{
  "n_layer": 8,
  "d_mlp": 1536,
  "vocab_size": 2048,
  "activation": "tanh_gelu",
  "norm": "layernorm",
  "norm_place": "pre",
  "qk_norm": false,
  "extras": ["capped logits"],
  "beta2": 0.98,
  "doc_mask": true,
  "train_tokens": 699800000,
  "dataset": "wikipedia_en"
}
MLP neurons of a small language model. Each row is named by its layer, matrix (down: output weights) and neuron, and shows model dimensions 0-95. Each number is 128 + 32 x the weight over its row's rms, rounded and kept within 0 to 255. Numbers have three digits each.
A block is one neuron, or neurons of one layer that tend to fire together. Before each block is what it responds to, as a language model described it from the Wikipedia text at the highest values.

Responds to: Forms of be (was, were, is), mostly right after a subject name or pronoun in biographical and historical narrative, starting passives: was exiled, was buried, were signed; also some line breaks and opening parentheses.
L3.down580:113093111035075145131091121197119117101119107147144171174123159111132176137148083123133148134111131110120145136168157067115124075142104166174122079098170179074104121060100124177112117154135173111189129112141136093121167111161123151126171088093204118080141132137149097186157136152126110165
L3.down635:119125119135124142137134110122147135134122115129122152133131138139143115160128136103126118151113144115150129148137131126130144129119145135136130131129125129144121128110126123124123143133102149152109120130146116133118122141134126112133139132106123143166118095108132109102138118136133152140
L3.down747:155114159157109093152146096142168183170091117124122115101125177149140168059130080146124079097084140061080182125114081131146094085091180125115152137129146169107137079163133081122139120113162150171066144114088160124138074127118136122046141153111167166080125097179144095104095145136174155107
L3.down860:175145208070135166041152147163139108053168111101132111128073129067073153101110150126146120098142138152111098136075108148085091158137093057116177167167115107117101140160132142111173063139123152142119128177185180228147102123124139140115078089107136126145119117093120187139114110142110113091
L3.down1148:159160098098183114079141084160157112139110113095186145148084148132223210151127195134110092139173091164207120148137131090182154160113101123126093114134165091110150082172211126163131158135127095075198117144127148153076148130128117105180135139147155146053062084116115100056059174130112151094
L3.down1213:106157147148148132133101129165126099097095075132113123211133119058105138177091147074124101106075085137143138115160105129077090129134181111094147123153144103133173127114140117126115099154103084117126133097162096088106171115180151108151167117115108148162178098128125126067137103173129107136
L3.down1359:175065138099072159124161161144108133100151148158148117180101143124159149137094114167172133137126098138130142106087101097164100141132129083096119135139132189163190119092174133128133114067113169149135139133153105170180147125128134111104094142121103143146084103120143131157111105185119154152
L3.down1407:120070063100135111128106121130116121114082072148089175135130136057193179153154105097139134190067128123142103148110114115142127106145087136136150125113188171073071143134110112156132105176190138104160116104112110115165112135139116157163138124096189135126149085141144086129144140084075104124

Responds to: Newline tokens closing a line in structured data, such as infobox fields, table rows, match results and lists, e.g. after "| 4 |" or "Line: BMT Canarsie Line".
L2.down160:117118114178152122089156185145106165138131116068121079177068138123099080172113150120153161132154119130166083143149100144073042102158176087181098097143113168141186099118138201136134137098119100125123120097140198155149130104147117081163089088201088170156113152118110137108140068138203136113
L2.down282:143105183187166140114116135099105108125168152137121174178060127144160118127154116080116160148066079131147139125132101111108148135064113163123113168168136105204100130088144141100131117136146107151102101175166116084114153091101119105169140125198064199169099132144125151152113084151091129125
L2.down814:100136113158130148119127141124057116184118113139083120091081125105131148172113152128167136085137195106111096118117151108125099143101093167146167126129079141087141190133161131154121117126132092122113119104152148124110160123109116051135177081182077111070117124154146136144121119087167063172
L2.down1025:107112100208135124107104103146113133140136159117136162135085065113119072200119181144134113132167210136133099149105143121127086085119124180134156144145096131153167148149148158170159140150122109129126128089141163069078171104079128112170131044214065160100075170119235119075071149108171082172

Responds to: Forms of the verb "be" (is, are, was, were, been, being) right after a subject, strongest in opening definitions such as "X is a moth".
L2.down130:101171146135100101140102134116139144128175156100120111134078131191124093177119159042132062118132175106131119182132188108082074088156146094180140099146056175090095112089113170083150135097135106153127169122064145111117092211102148087104151176176149135183071116151139092033140112066135104194
L2.down478:133072119144088086146178107100119094167177097187096138116125160141134156159052133129146123161129116110135146129144112096168062134145148084126160137113197130120129117121185169070115100124096169135110143129124094139219148146097157076111131126097108106150097095128146134123117116146126110114
L2.down539:145086134120136129089136148173061120097109118129109137137109131165103140128106146165138101171125169140095138134113147087161102106038145108127183104151049131074114145144085109117106103124149102058123169077154141150104145080178194109137083069133115122168196144140170164118098079175157161135
L2.down1124:148119106147135103126120120109162119124121158121116096134129177123129108173140140079108110095170209165109056138125158118167176066135186174161131131103144061155163122085112112097172120180108203145115180105079173160142121126140134093129119130061177186128149153139089091131089108100111155143

Responds to: Verbs and particles of entering, returning or taking up a position, mostly right after "to" or "entered", such as enter, return, into, up; also some month names and dates after "in".
L3.down175:126197125152121128082143163112068133069150095145116151176140115098137090074131129100123125101076137113159101158151153093134149085172103109125167137099140113139140097151111128195073146115165098145141076148100058120199173156117173134127121117213147100115097047121100158134173125117144097137
L3.down375:104098091098203111139150136167080102151099188104130175106105084182145114148123156151149140093114105119121182151158118097090141116118147113162081173192158165123173152111085181080167170143105086128135157118117106114079140148121151123106059147186147077129170062110154166089142134148159164108
L3.down583:083096192159139139123114166106182141137169136170132156105174069093131105103169177127138137166101100123135127161176154137113140147121143146114116128111091087136099103133123143162076102121121149163101161156113103099123162151154143132090177167147134154109143088132092104079146147194099069114
L3.down599:126173082122194103140121156168107171168098070119150121139113063129135102154143120135156170141138132126126040213139099056068191135133114096171151112064135118182118111096068105170135138089152145123115119140125193151129151154166161172156075125161107128089092122184103139099161135110137115098
L3.down850:116172124135083139117138140114127154139127096111152147133104111141142170142147132120177124108135113144148144100114163133158109104113154146123123144119117163126110113115136127101122137077131113157152164138117110141138137145120111126134169122114153146114137101147143105120149118108126147114
L3.down870:064105089118181171059141120084092100134109139185110162096115088134147160130149160127150117075120138103152146160090121129155157117123168171136159128080121096119166122108145137097114145184119186175141160082166157111151175119078094116098117160204120120111118108111085146086109155072151095125
L3.down985:152110135132069066057129111180088109143146123104117156109141075043097135133115070123179127137109130158151176088097116154104114116101135155107122142169116112152123096149110075151136123073170111135126135151132127186150151137133115120089157080109164164103167146161119144072127051125151106127
L3.down1096:107105136163115101088116078120127134124114149132155156152110134158070126091151132079164150106117085119112133184107170133127104130161117103109105163129122128146112166124120129142117085094151047142181116133136075165131152146136144119130154091115110160144144131084193122178168143146126132113

Responds to: Word pieces inside or starting a bare infinitive verb after to or a modal, e.g. can communic-ate, to re-ce-ive, may be.
L4.down1309:121132107153146142094139168126156150060111122159158110135105085134133148099181138101098157097117110192149071139156119125134175112145121066082099100085061106111116043191104113155146090167098122107138133143170142135140092133145130181162119140132108167092122065140137106078134122173128120117
L4.down1321:119124074143108113102089140113133163072088122173185110176113121145139128138138116124064171112198125187074123176167115102152187117093105053070155139084105098147128124184132143095165120131095114144136162159154160106157114117149141152191112135139156151102102045123097129088140158170135075121

Responds to: The comma or conjunction ending an introductory phrase or first clause, just before the main subject: "In this role," "For this reason," ", but".
L4.down1111:100155147171161074127174154180126152110087119161179120119102093115136158112205132184115143100096131119128148118154097114162113101132143151077148136160105061137013136190130110158089104112154140125152107120137111135096106160138143125150116088111138157125156120166142129160116106178087135105
L4.down1498:082127140173156137109124205094165127112151121117138110164099114152105138115155070134123135162115096155171149143161102122129115138144138078137175204156062102124143111135103096096135143094201118127088151139122029103122064116149145114139151150157155173115128034152148087149097119148124125108

Responds to: Fires on the first token right after a completed multiword name or heading phrase, such as the space before a species epithet ("Syllepte tumidipes"), a team name, or "Colombian beauty queen".
L2.down65:060188099135141175114096157119093124106120187132117153121121152127126112157124162091093117058151171129148132167178119145173097074155073127162153142057094154140097127173106141117133104153131100165128161107084083200082106122146169123134135080131136174129070165113187143088093055111125142100
L2.down1007:089130122168132126132163114106160175127128126099070093078164141148169158151147121087098076140117133115120093130184122133174131173170104118060065150132097166142159113138206168109120171228118130107138164128067138149118118120038084103175105162086101109141115186108152089127107111082154143140
L2.down1447:151128156136115120119147142070118130104141093187127138175110173130106128108088133109092164145133148183123102153153126180143148109076065139097130114139108136144123128135123161113114190141142096187119110182131120142061080118171157081126125166149094134077134220138136146151123162058080113161
L2.down1460:132129140078104147045119146120163095100114119160150162158097077160156102147142125113140167134092152145067132147146080183118097121113193136084142151127102073135136141183150087118104133093198140103159145143119155114087063099129148101094105118173142140132118080117056131142107112155063139144

Responds to: Comma closing a sentence-opening date or time phrase, such as "In February 2015," or "On 26 October 2024,"; weaker on other introductory-phrase boundaries.
L2.down66:083137125172116157114058119169181131056080101120122122097104121129109092077155060164088110098114129103129071089091149153125069165105112098148135113157096075133178138122151101144144079143170125150150116160071128125101151144123161122070122165117140134107169096175118159151133122133125116058
L2.down501:195137159157076083135190165214104080085119152130120126122082150092136147055113117106086109088087160154173117111133130075113128078149130162117099080113089076130112134135147126197119109190104104129126121112132072098221115129104112101148138109066088104092124150139048132126224119149106131111
L2.down995:131142126110126079097148078112205135120095151154088141121147124111103150104140104135134125162148158115106145104174099123098166135053158112174139133097058058167115111112192129146126145136139147148123110137120184159095076126174136116133163132092108191154123122150062155147109158135120128073
L2.down1106:160090156157135067148115105117159121202133151081153115130119140104110123108093103131134060152181216129192094143115142089085120112112163144128143081112145139130119131232129104205114093154120185178154119127138131087078095129103166092157123097125120154126147161120128149141092132094151066086

Responds to: Line breaks ending a row of a table or list, especially after the closing pipe of election results, population tables and sports statistics rows.
L3.down712:111091150148155093142154126050135065137113059102168100154101119130137138147107147122146112160130114177080149163099145153138119144089151119147188128178200166134167124171190064157151149088133134074129090100144156169132075105155132114102092112077142131135090151208178071120093085110160117166
L3.down807:152153091175132102154044064091191144128100119123041128088104167142138150135089157091103129104117089140084171112135152126148083143138113125113118102139066150099172215119154147147123117143129137165127134106168137019184123133101088084183129146156126110113167145082110107127071119090121128146
L3.down974:076143125129103121157116197162083090121075121140162142114133125157122104108091135170157109099139136175109166162122176067152149119052124074176112142132130089133174114153069120116118128090118125140165116136094109174151161156106175113180146125111152137132185150240128113118183154133110104162
L3.down983:142096116152120092164133145109166110126134118026054166114102074088077069109162140093109126121150157161114132127134127095109047114148122124151156156107112185107147146075124127177139110100137060121094109059112141089100152147111137168166173069198109091141150095137126157161191105108139149138
L3.down1031:107104129131135119105190131075142096133114133071168114146124135157121131165107089089116136140094096165134079142115159143120109127156141093183141130174064166138141106169099139160143128092085154122189132083183148157088139162123161128149189100145082176146089155168120067133094106090178123140
L3.down1153:099123149138148107172145118089158094130081119079112148095130079107133065196168082116061143133132150154062123155115152099077101107117150128124110149163144131133146185128137122148097166162144100124124120098163128061131157115038129151181142070164125163095071150109141108095092109091174101185
L3.down1163:103091071109137138079142063130113098132124077071076087157076139079161186147115136096137191082180167134093155150107120100115094127125181100145154016126088126115167131113150153129158097133152140097163072090118118098136158103123126125130192103141131085151149092099124122106112099095147146143
L3.down1465:165148183096081113138099074139117121097085117127130085111172163120138128142098135110177102144193148127157176094098150144122091144045147097115132148166078130138137116123173113145095109148128139180087100138159147140110110083106147100034109132143172148114165141096145139120083183091117153135

Responds to: The first verb right after a subject name or pronoun in Wikipedia biographies, such as "was" in "He was born" or "Bonner was drafted", plus "is", "became", "served".
L4.down224:106153076122143137131116107135130114124115100146139116072176082155143131144111127091115132101078120153187091120135158200126095125090155094113169089160147156141142152158081133102138087159141105042152108126134083155126165093120044171085150090135172115106102066147130109100127091142121190089
L4.down461:071089098194163115173164120099092092129104110148060138138150106149161138166170165109090111106105172191112104146079104134095154139133113149095131121147139158116115147140127186147143088121075117130198078137120091193173119076090100142137149068085129097096144049109101073180138129143128173180

Responds to: Final suffix token that completes a word split into pieces, mostly agent-noun endings like archaeolog-ist, practition-er, predecess-or.
L3.down122:124104075093112130181176117217107114070109132152129192081185153125139159080132103135117127120131116082104117093097117071137084170082109121111124075103141098111164162125120110134092096174128153127181035131120124127107105131110159163113160107101097070117150121129150165137108157086138086143
L3.down243:130161154098131099201092106170114138085091107055091162087152130150107129101103121153117106079122176156097108143162150166121138105109158131122120094173131131064121102161108178089165147093160076134140150144098141084134113150109080126172114137088096146132119146139165120156144087160145185066
L3.down354:131120147146119131084108135120101100161132195129109156128086147096115127166100196121216183097136090144107149135165110129117117097122133136142112145168160104126177166219108148103108068189116127097127136127125100114143152068128149116057163125123114150195146181090134166114132123122099152082
L3.down954:095143160124093147171087120098182160136089124142135152107112143116128211132156132172091100183141207103077146102105067146173108135083136113128147034101158104176146119120166178145093065116151119110172130157134119079067116157124108123181180191139129140138157100128159104098120090174163143166
L3.down987:125150099136102127170165095134111120110070140065087150086168103166106158182109096128120133113110177089120115041090120200098122092166129101097119138124160147115109177104123155130109122131098174068098138196112162128112123149141114136068072148068144108158099155181139083113143113137122119134
L3.down1444:179116161116142127139194084121140121176129219111071130125131095106133104090111112123137121127077109119140106149130119139114094107103154102050100088112136161208119138097154137116132122100202174109163160146147144130133100123127098133098180141135100151131162095154144147121112069106118140184
L3.down1473:068147114175187138183099120129140157119121135134120126182131129164102194137117148156154132166092095112066156135119112108079138111165096097126106112037155132181121194115099125161149134133117111130128177123094117140098163136084174053208119093108095121120190098155118165104072178091119101090
L3.down1491:105055119167101140185121143135139137097109214106090163107134166125116138138198073147129160169081142110152063120123104107111077058109139139086076116066128209116136206100129165140142103129168093134146119104132141173071156154115142191173171118124150147183151096124169116137119154140170063086

Responds to: Word pieces inside a modifier between an article and its noun, mainly year digits (the 19|79–80 season, 2013–1|4) and hyphens (then-, single-, 21-).
L2.down79:172171166165159133159139146156140175110152094155182136142119105157134112107131114160150191107128081165089162128103086113153124148149110108157107149075174150143138107093162123123079108168142172076080069100110093117152127078133059121163103130121101136156153174111117151159109113172105170132
L2.down149:121117100109168130118117088178119091092101155128097183118128122133133128088122139153182094192123156152093179109118073087132088098097115129117125122114163111111125117129146099148140134147090139146097117127127199097079166128096134106116193109191102152101121103123149164153104163122115134079
L2.down1455:119141116131119126107130164209144103144087129198116124111149159117135167115101060131135109117164176182136107135104057099118050100096127120120084119122117112123180132103135136134167132085103110110081106122150076156180091146113084099052123149174149097122082136101105076166174157065121120154
L2.down1514:160169137157164138113144106187164122110181159158147111112177175120161158111169170102100070144095100178139146108122141077138131165119135189132094102186148121114176124111138162111122164109177122094119041119098103132126161146109110130116114154180119173075135106118135144130141126136125154076

Responds to: Mainly the line break after the final pipe of a wiki table row, plus the first token of a cell; weaker on split word starts (re, p) and colons.
L4.down740:096192145128109172046122087120161123099087134122107120118119188162075161141107086196138224133152136169105167084178156089079168102116150098160081119127139152120140118106123093071104111112042125201107118113114086130180162053153133139116098141128137130089114147132155110114136127134104164162
L4.down1099:106121179137197091101154099117125120105095100149115117107127146186105109118117130154161166126134109155152145109172171093094160056137117053134097128192146135140150079107125086106101137062097104157193135109129100142156146071171145100128103178128110152091166139195149051131139144143136122156

Responds to: Fires on the first verb of a clause right after the subject, to, or a modal, mostly auxiliary have/has/had as in "to have served", "may have functioned"; also return, include.
L2.down134:135153128116112135095168152197155094162119115081137145129157162122144129083130114041136126103109153127137134131149088171166118184101149173086156139042110064105133077189141084163077085115116142075114113109118122136140160184127093127140148134107170139142131157169084091115066112143138096094
L2.down580:085148099112142128115118148104128166105130119124135123128132129136170157130181118081120110165136122123133124125150165161176111069104138112121067107086111182121089187107153143166081118128073116143106085192096121088113102155180113157135147147108158132181094092143143135133096096137133105179
L2.down1139:067123114076099128092074098122137130135152132136122156115186172095120130124090110060146092149163100087096149192113144141108108167220200132116177200089110140155135152185133164148042104175085127125157165157127074144040110092122126147112112089163112146126153132117105123123154144083081170113
L2.down1356:067096125086099116149149115036166143101075101162134213062106077164126080125103131062111142137092129062083145131137167175124110091114069170085148106070104068153059123069089117132142118096171076145132133131080135094114108129151085163149122062176125118149110116177120130133160154071181131145

Responds to: Tokens partway through song, album, book or team names, often function words or word fragments: "Story of the", "The Great", "Sc-ar-let".
L4.down174:131165100126080144070122151168118096108133148099182114178171084082167177131134069090135137114116069166103191080183108076102068076107078113124137176111141075167128060143092121192089112089114088156166169116164126038114139097147138120126140075122148168130127152186119154103123174117085088160
L4.down1231:162146167104151128118150151147143101090094127110114103099098090099104153107117066097126194134085073149112093126135172185084104088119131138162115117125136138127042094079118131137080093128108105145131131169159124102208136121159112167087126124109112112169153172133150120118095154084118185116

Responds to: Leading pieces of words the tokenizer splits, such as a bare space, g, st, re or gr, usually right after auxiliaries or function words (had g|ained, his st|atus, This re|bellion).
L3.down28:171133093161161178159168149148117127152138121119184119111152065129153085135112123118158136097141161148120144178153149057116113126137098070104126115105105119119123087126139143158137074101144091130117134058144110135116082169135128119143125138197097135167157158093120117155111160144153104096
L3.down43:156190173115099190190166165104109165092126085196156075147076125142159160157131114080165152135167112106141160128118082077068120130151107086091116143097097158158122088169112140147118101096129070138107139095112174107143176102125045119167113101165171176072129158177072106057150122167098118142
L3.down157:144104129117112147070112124135166150124107156130107108121167146114151078107148057106137106101107137175157135128091127147141111084170183145129122087113100107150144149138103092136153134119154084151109122196102143119129110156105105140133167115161158152161118108165141086127095174170085129150
L3.down723:143171117138117142129134117070094118096191166113122136059201110125148096104104155097171136164187133077170146095035084127148122145078068125156101113140140147105143139135138156148106095175077084114148203099183100125157170081103119124162103136107179124114067125079132124143148138110160130160
L3.down794:167114162076153162106147103085141097147092133103095121098135105093186106127156180101104107151158104106130112089121110150112116114186145123189117119131151096141117126115146073132171105118120132089137195121155107196099148143071105132103089148109138139122184141134118121071146172210129140125
L3.down800:175159143105082124076139087124104119182140085112134118120130114096081099157090137135146120056130188103073159057132063127171111104115086136104116095106171115163143123119090117117142108126097188131104066111111126123126139093105130176076150147121117059172097097128111087129121176145079114149
L3.down1354:103143090133148169127159154136121139083120142081105110106123138080163190111136100071142125156102116086159131125154120136153114138062135152107131142155171164170165140080150155119162111112132115095149120144098174107119117111086166106081139118115132126151095082192190103125117176143104081115
L3.down1464:117076154122177168115103125148146108142111084127120138123105156113120190086175084096167151113120163099135121107137113144077064128120130122102183111103106166197085132152133129095097097139132139173056103127105112071142151105089111152128103153129107117125088090136099074172096080126126159172

Responds to: Fixed-phrase and predicate connectors such as of in "part of", also after "was", as in "regarded as"; also inner word pieces after prefixes re-, con-, ex-, de-.
L3.down46:148126088126119095109165146102181081174110147143087128115161100077123125052127149115110122134124133187141131104108145130115163092136143178111114063133109103118199067161190168158112117146150159128121114121176108184090162104128089122150152090126123084135065141089153100194118124147157135130
L3.down293:146100096085165186112125127181144115136095153125151113120098123092116128106177119154107070098104059140174118086118133023143152092129091098094112158052150154169171122097175177184113113151138166054160101097149152137167128120114127124119080087143183094124135107141061190128164164079078109069
L3.down791:051111159107040146081174126088157129094065118143134132141117131101127108147142069129128165076184158124110159093100125169092179114146133096058138113115095068160138123222096145109134093086130096123104127153100051125145164054139117112131151142153079142118148091141157052118142166148098115111
L3.down862:119209141153142162149137154142119093153118127083099143135120141198139110178097189176154135125155147154114151105052098162095102082163096085173080149109130109087149095164124136121168153195144093087119155134136136099095145132115110144120131144163195100092134212087149129121089087072149147100
L3.down1162:139160164148100166139070103184091121214141110169120114117086146105136182085066172125075182123135143163145130129124131133110174136171110080104177172142124092192123166181142094128076093097122141139134105132080212076122160061136094126171087137100102146102114221138085085118131120143083157111
L3.down1210:069120141146135102155160096074050123177136162097091084126136066153105172191072079114162172114083162122137142105081094165165088095135146109133120096100149096140132121111134131138105145080201074135130192138159126074151143123172151106125089135119071137123182186102139121144082087112131147130
L3.down1418:157195120141145173078137113126144130199137163108052112062078147089097109175104118095142128096063136107151123162122142108106170097150119089084148155049152101163168114121165112108104174098098130133184145167144128102095140105133088150151148116146079068185107095161162080164113112117119106133
L3.down1498:148080123133113092178084105144073144105091080105114162141138142144126141149111130196133152136097055218124140131211125095174158134151165156071087136137087124140139084126140133094099103147186072124106105135142158123147098095118147149152134121091092085093148122158097146080163130150133198123

Responds to: Short middle pieces of a split word, mostly "s" or "as" right after a prefix like re/pre/de/co, e.g. re-s-igned, incre-as-ed, Pre-s-ley.
L4.down938:141156086161147119138162109112066100111119138158088118181157158106107130085130121089091182109066103156083097099136114142141128147163142176124069136142115158068100088112173109182160148158140139071133092148071091136139127089122113113110091135126150082124073157115155170146164124099169191082
L4.down1203:131111095152141182030151123161184121079154169137143102122117173107159138128186108090077129167115099158155148173162132141188175186109127100140139163126120147125172100088106113099069114154113109162075090117048100126128125101112146131138161122110145112082074177165104142170176108141109165141

Responds to: Middle word pieces right after a common opening piece, such as or in Acc-or-ding, le in Comp-le-te, and year digits after 18 or 19.
L4.down383:150105116170157138178116110132123075165128127107134086159132126153145102150141113077119118069097065081153142163157030083090140140126082175201102154094131150142097130121138111170177106116108097136053102110203171162158164142124117156149114128165134160044172119063076083108082153138140176097
L4.down604:130164121145122129251140129155111142129155116239150076133119125115181158110128135153140172135083125027127106163168071094165155152109165166084102131115145132105087095142095104135103125114108097082163100042100118133167086140140162142133126199099090121141078135166101114099164104155127103157

Responds to: Word-final pieces and small words right after auxiliaries or adverb stems in passive or predicate phrases, such as official-ly, re-now-ned, was named, has been, to be.
L2.down78:122169136135125068148103127195126138149112136072158114151149141071135153148101100185126152138176143114109146117094168158148061163110100114162135145095184157107174152077167121154098095087106113148123130074130135111125132139144146148060152110073099138114149053066145145118133115094108092133
L2.down921:157075127123146059152142076110124179075114080138128119132113119143131123087156067156176113134127028156136195150129063130173108149113141107093166154182151054113077187101201076164036114135127168119118100117170118088129135165123100046139102115088111091126184173154138114149085201148083176113
L2.down980:197128141118100135069125202080070177129098112156177119124131115149101160092121107135079153130086106094108185097109105103134110135148103153129176172073113114161111130140187086090119189166111127123148152101132099171112141129130102080082149109140117155160136104098167139149135081106163163164
L2.down1024:178110141171152145123159166153126210134155111146093098131101125162169121121118000148188161112144109088103191121105077194130118138105144086143137109134098123145102113091152108144098160114145111103083090130065111126081107177118108114123128159110060136104137133187101172146120125165190167122

Responds to: Closing subword pieces such as -er, -al, -ar, -or that finish a split word, e.g. Alexand-er, simil-ar, tradition-al, found-er.
L4.down144:130104222157150130143178107088126131227156179122148086145150144127133118135150112163173143146133086107137140137108113082059066122144111161168098104130115086151109147165194140040146109110126086089192086151083107061115156157088100158131175194161116164106135107132170080129146077119097190104
L4.down274:152075195190180129155153106130122079115143147103130109165159178169080113152103102159168112156064081128159112085100092140081149105148138162133133134108089183167105132117150135127113148127138161147164158118105115146107107156189125094160133118153147095091113160141204099154126146134080131154

Responds to: First word piece of a main verb right after its subject or an adverb, mostly prefixes like re, con, de, st, g, as in re|alized, con|tributed, sign|ed.
L4.down245:139081095187132160123094167089144145154098093117109096182106095124128109199176119069079160033172110207117112168150138099117159106204093103120126151113113148110101193192044095152127140108068104134124162130179121150199113106115118137156120116064119108111113123122122059172169116156145153089
L4.down1245:130133060208154148065175189098156181129144118097106130152134135144122091179183181086113109051126132168136113148129130075106194086163105121150121137131127160145114145153131131104151180104100087133147123122123124123118058119109143117161107145145133132135075046127130137112135124179113100141

Responds to: Commas closing sentence-opening date phrases like "In 1947," or "On March 5, 2013,", plus "However,"; weaker on first letters of infobox lines and plural subject nouns.
L3.down11:130117145141139123126114145132096102158145148174148153111095106073115083107188114148061097163140150149153083100148144106158113152123080174121147143126111095151136057131156136141056117128136173120171162183102137170080075102142106201107152145147085088117113081172112091080097137119036043135
L3.down102:129132136177145083199096105129095129122166165159134100172128193184123193133126145186120160134109034150114088171085115119093097163120149131143183166111184119073146131077145160101177106096078197166111132125090142091078064184137153134089181166096140077145108158145125138165093127116107134094
L3.down185:144126209127107092125126158087145142091123136155129110179084080084097162103088132133197161136205115187125060199076108156133103138173111127119105128134124103189140136122103093074109118069146121148132148144106155153122129133111122134094176136140094117188111157107107105126147104090173149145
L3.down318:174143068126055087153101096154089130131176128122091106171137161118092154110073078170196106128108111109181156096125095134153087137108100097186133141114091142130180122128167144094144116109165125139151148180095143147102090134152195084090139153206111118174118148077132186120119131104095120100
L3.down530:088171142129093104078174105122125135098096129109179054154121167103168152164098102107156051069116107171084134141114117148169127106127144148117157089117176163125097151124092051126079094147152162073098196085127126096141160120100163107091174110078157186188101115084094082141109147113138127125
L3.down1171:133121130144135135112129134116151137140151143140136129135118115134146137091130127099118096097099142114145115134151121151118128108127139106121138093172130151138120142173132120133122123109140108139126136153127121129131103161144142128159155133151123149169153108135138076081128109121134133095
L3.down1320:178192103056142150191107090150135104137170158102148105095172120141140144093128110153125107058184108125135103100153051141161172177145095113136157100127162152155132093097162078088084091128144132196169155166118181112136107138142148132107177094140138113085127159090165152143138167127112100117
L3.down1501:133132127149128138143066166153108175090158172146154121163108134158136124117154145135114127163117145141092098140131107087106124133177108117132167128133183131051121144146161091092104054136152109107185137101071136149096095128198178099146116108126105095140099106140163133142184203112121093087